python train.py --num_hidden_layers=8 --hidden_size=256 --num_attention_heads=4 --num_key_value_heads=4 --head_dim=64 --intermediate_size=1024 --vocab_size=8192 --hidden_act="tanh_gelu" --norm="layernorm" --norm_place="pre" --norm_eps=1e-06 --positions="learned" --qk_norm=false --attn_scale=0.125 --bias="all" --tie_word_embeddings=true --parallel_block=false --init="uniform" --init_std_qkv=0.0406 --init_std_o=0.0 --init_std_up=0.0406 --init_std_down=0.0 --optimizer="muon_variant" --learning_rate=0.00985 --lr_mult_o=3.0 --lr_mult_up=0.913 --beta1=0.95 --lr_head=0.0066 --warmup_steps=200 --schedule="wsd" --decay_fraction=0.827 --decay_shape="linear" --final_lr_fraction=0.02 --batch_tokens=32768 --max_seq_len=256 --doc_mask=true --train_tokens=276200000 --max_steps=8429 --dataset="wikipedia_en"
MLP neurons of a small language model. Each row is named by its layer, matrix (up: input weights; down: output weights) and neuron, and shows model dimensions 48-143. Each number is 500 + 25 x the weight over its row's rms, rounded and kept within 0 to 999. Numbers have three digits each.
Before each neuron's rows, "fires after" lists the tokens most often just before its 100 highest values on Wikipedia text that the model never trained on. A number after a token or word is its count.

fires after: "=" 34, " was" 6, " As" 4, " Pre" 4, " is" 4
L5.up493:478525469488501476455505513506520507521489519511484508511533501465500493476502524536507471497480495526463473509479536484490520513527503535511473475477477526480496476474502473482517553463510488514503526452496506525473506504505535486505510494413495518497517503493525463517478522518494517497
L5.down493:497518527504488508512506496448515509502565501515503470514505517539490515422457495507501500521494511481501509558490530451493529508518479538513494495466511501508483504408498508470520484518476536487508475521500526478524497508479494549540515541514473466508523508513507488495489530520504515504

fires after: " |" 18, " the" 16, " a" 14, "-" 12, " its" 4
L5.up689:491467452490476485511510527502463555507487488509502554522461475530566496520529532471466514468513527493515514515487553513545472459465509527518504496491489507496537494536470513496496501510538530500518464457483501532505455510504418500504473501492496570462527470492519483450507461527494457528
L5.down689:519529465503495520485474536468506530480504507489518505491522493530544478477554509516542480509517501475501481508489518506522483504516490534556449530485506502495497524501548465483526504498519497479509479496512469498517506480511477492509514481471544502471487452508474495505495494479517497435

fires after: "–" 46, "-" 15, "19" 4, "n" 4
L5.up971:479482487513482492496480502491437527463484535489498497513515521513472484567492469507501501493472508510461484490482549479469487477549476522500503511491488550489492481546495486489462509460501522511501507477518532487498496528513503509525525459492494494461534525467510507503479471507470507485
L5.down971:529490479520468463531520506519485475502477504449487501519486490495505516508483505501488555463480455474516467512566461462471493517504483501508517527495477495483502529490502508491528501504538548538479466523529512452552483503491437523469520519479524516523524504486492533446502461475465463474

fires after: "–" 41, "-" 13, " 10" 6, " 9" 5, " 3" 4
L5.up606:474473473490505528511502495561518497518516551462467516492495521533522475470539526512550469468482518476497461518462455526498532515469502480505476498471513488461486542490505510500534502537514447510462471484508500510538483520488513501528511507519491518500496448476497462475549493491478519494
L5.down606:488522448473479484491457482471497504543507548517539501467520536479535493553478454516467516554483483536493515505514519485489506487493525497472509441499524531472469511491523441482556557453484520496543476500479516515514503495515473501480491527501475460468504520466483490490491505527499514495

fires after: "." 38, "Al" 5, " al" 4, "-" 4, " ab" 4, "+" 4
L5.up103:529559477505518460557514548520493493506460480453482523519465440461497501530486521482492485507527534541520426493530503490537497543484523535500507525454514542516515529542491504485503481488503500561504529532501502502486495542446455487502533466507520498498506511524531520487481490517468505564
L5.down103:498469498510517530499491550492526526495493492488550495498484495493507476512435489533506496461543476477524559497520535489507505507497500506477426525520525488499479469516476429534524500525503499531542526447509488483526489540506466490491503482500470476539519513512516535469496493471487531512

fires after: " (" 27, "=" 18, "," 6, "-" 5, "\n\n" 5
L5.up612:479482511489490478466495483478512537460523547537507513473466512532493490479490486491501499499520511469491486533503486559490510527511506499490552496483519505472501498488467509490541485453477523473495452510516514493526481497509487490497509523463499512494537476463525482445498493495523528501
L5.down612:478516444507472504539493504485483526501547526459526496512447523498501470478464494468514456493503474518497523518501524563455465520491513547528443515483501491537540500539502529514480430462486511494509507540519512541535501540495514491513490492529504510495486508529517477471525461519545508502

fires after: " in" 21, ")" 11, " the" 9, " In" 9, "In" 8, " 18" 6
L5.up321:500477497507545464497471525442472454527488509527507524458538491563453494464515488434510484512489508499511484520523497496509518522546457500463537486517489491486522489510497515471512513483502497525494468516522477514512479502490475526540488540502505463474513493508456473532502518495502499467
L5.down321:488502512494482545498519495471498511493481495525541482527492478448514475460498513505501479476539519471556480504522513495442485502475484513475560445513503514537512532475488495483496485520498524458507525559461502495465496533471509479469503490495496498502510498540515544521478540511513503477

fires after: "-" 45, " Candidate" 5
L5.up383:484471495482491560512480495499463528497465488488475499528499492511449480534508475480494506491515504522521519535530502491521545557475501502472493503482490468480470517500456470526518499445531522507493492463512514494489469513511487469529457491528502484480463467482495486520550503537524493534
L5.down383:539503487547520527482481482533498482465459513522497475513460512494428510513509491467529518514485465502463464508486522509598480490507500489538415535522516489509497446516499490467496483457510527503515470482478500511471467545513467514493519489497505505489539513487541489469468485501499527454

fires after: " |" 72
L5.up752:523500495503499485515509515518510511495524460485513464512509475476469508530488499493523473492464483451524483512492492471495500521515466495532551529447510468505463483542486484495521508500489480461463502444475521523472517468540488482506485489472524503505466504509504518507504503459483463532
L5.down752:503470494501510527539493517495514492497508536489475453543509470513464487541505525495530499530493483508540500476485484438605483508524552509491550502498484478501483483492481479470528481520496511455498516512509500498472483517525499553528482513481498465510520515470484468456473452515484484504

fires after: " the" 45, " 18" 6, " his" 4, "=" 4
L5.up390:490477516521453447500483494496464504506512491498523521563477521470516515535513482460518503489570490480537534510531515474506498498469537480494476496438473549503515464543490441504510476493500478502486495484548526509513484477496497490499472487531571471440512528486481471487502509505477507506
L5.down390:504477502468521489495508494513501503549478459478543505465510484508481472557494490460468508514509496482474496500554518465497461506465493482444496457496503499517509482528510518507535456470494489504477518490512499499498492498499555482521488519510525476515481491480526506540513499517540516539

fires after: " the" 23, " during" 7, "'" 6, " following" 5, " after" 5, " After" 5
L5.up262:492506460522533536527461475520475499526510516478512534520535488507498516489505494494481501525530441507487513543511516536495442475506511478473525471490491515470498499490513442476526497561523511491508449527541521523512466512472470506480493513504523471492509525513486436496507434496543493556
L5.down262:507541453475537514509469497456472507503490499516501510498532492530489529481538475514477504537483442524455449517486480506489461465497529462510506470513485527443521517504512480495517479541476479495489448539551496510530521471472490539468488537502481498480536505458463501551548501519539534543

fires after: " |" 29, " $" 13, "," 5, " at" 5, ":" 4, " £" 4
L5.up682:478540478510495546461487511515498474526559508491479497489494512466531497480498559499457496464541515490516549547488486519490503543457498482489520535514539492461447531508474493555508483487481473491463472491528476509519502497495483441477522493502555515507524500505492492483530508460526489547
L5.down682:490481477484510473444511461500494494471504446489477510527458519470482489490510517473478551533484478496485540462528495467570463458484504481480498532537496496513506529508517504473512522506534499527530515471512509479477511502511478510477511514555505469497481479484473495486476524450485490493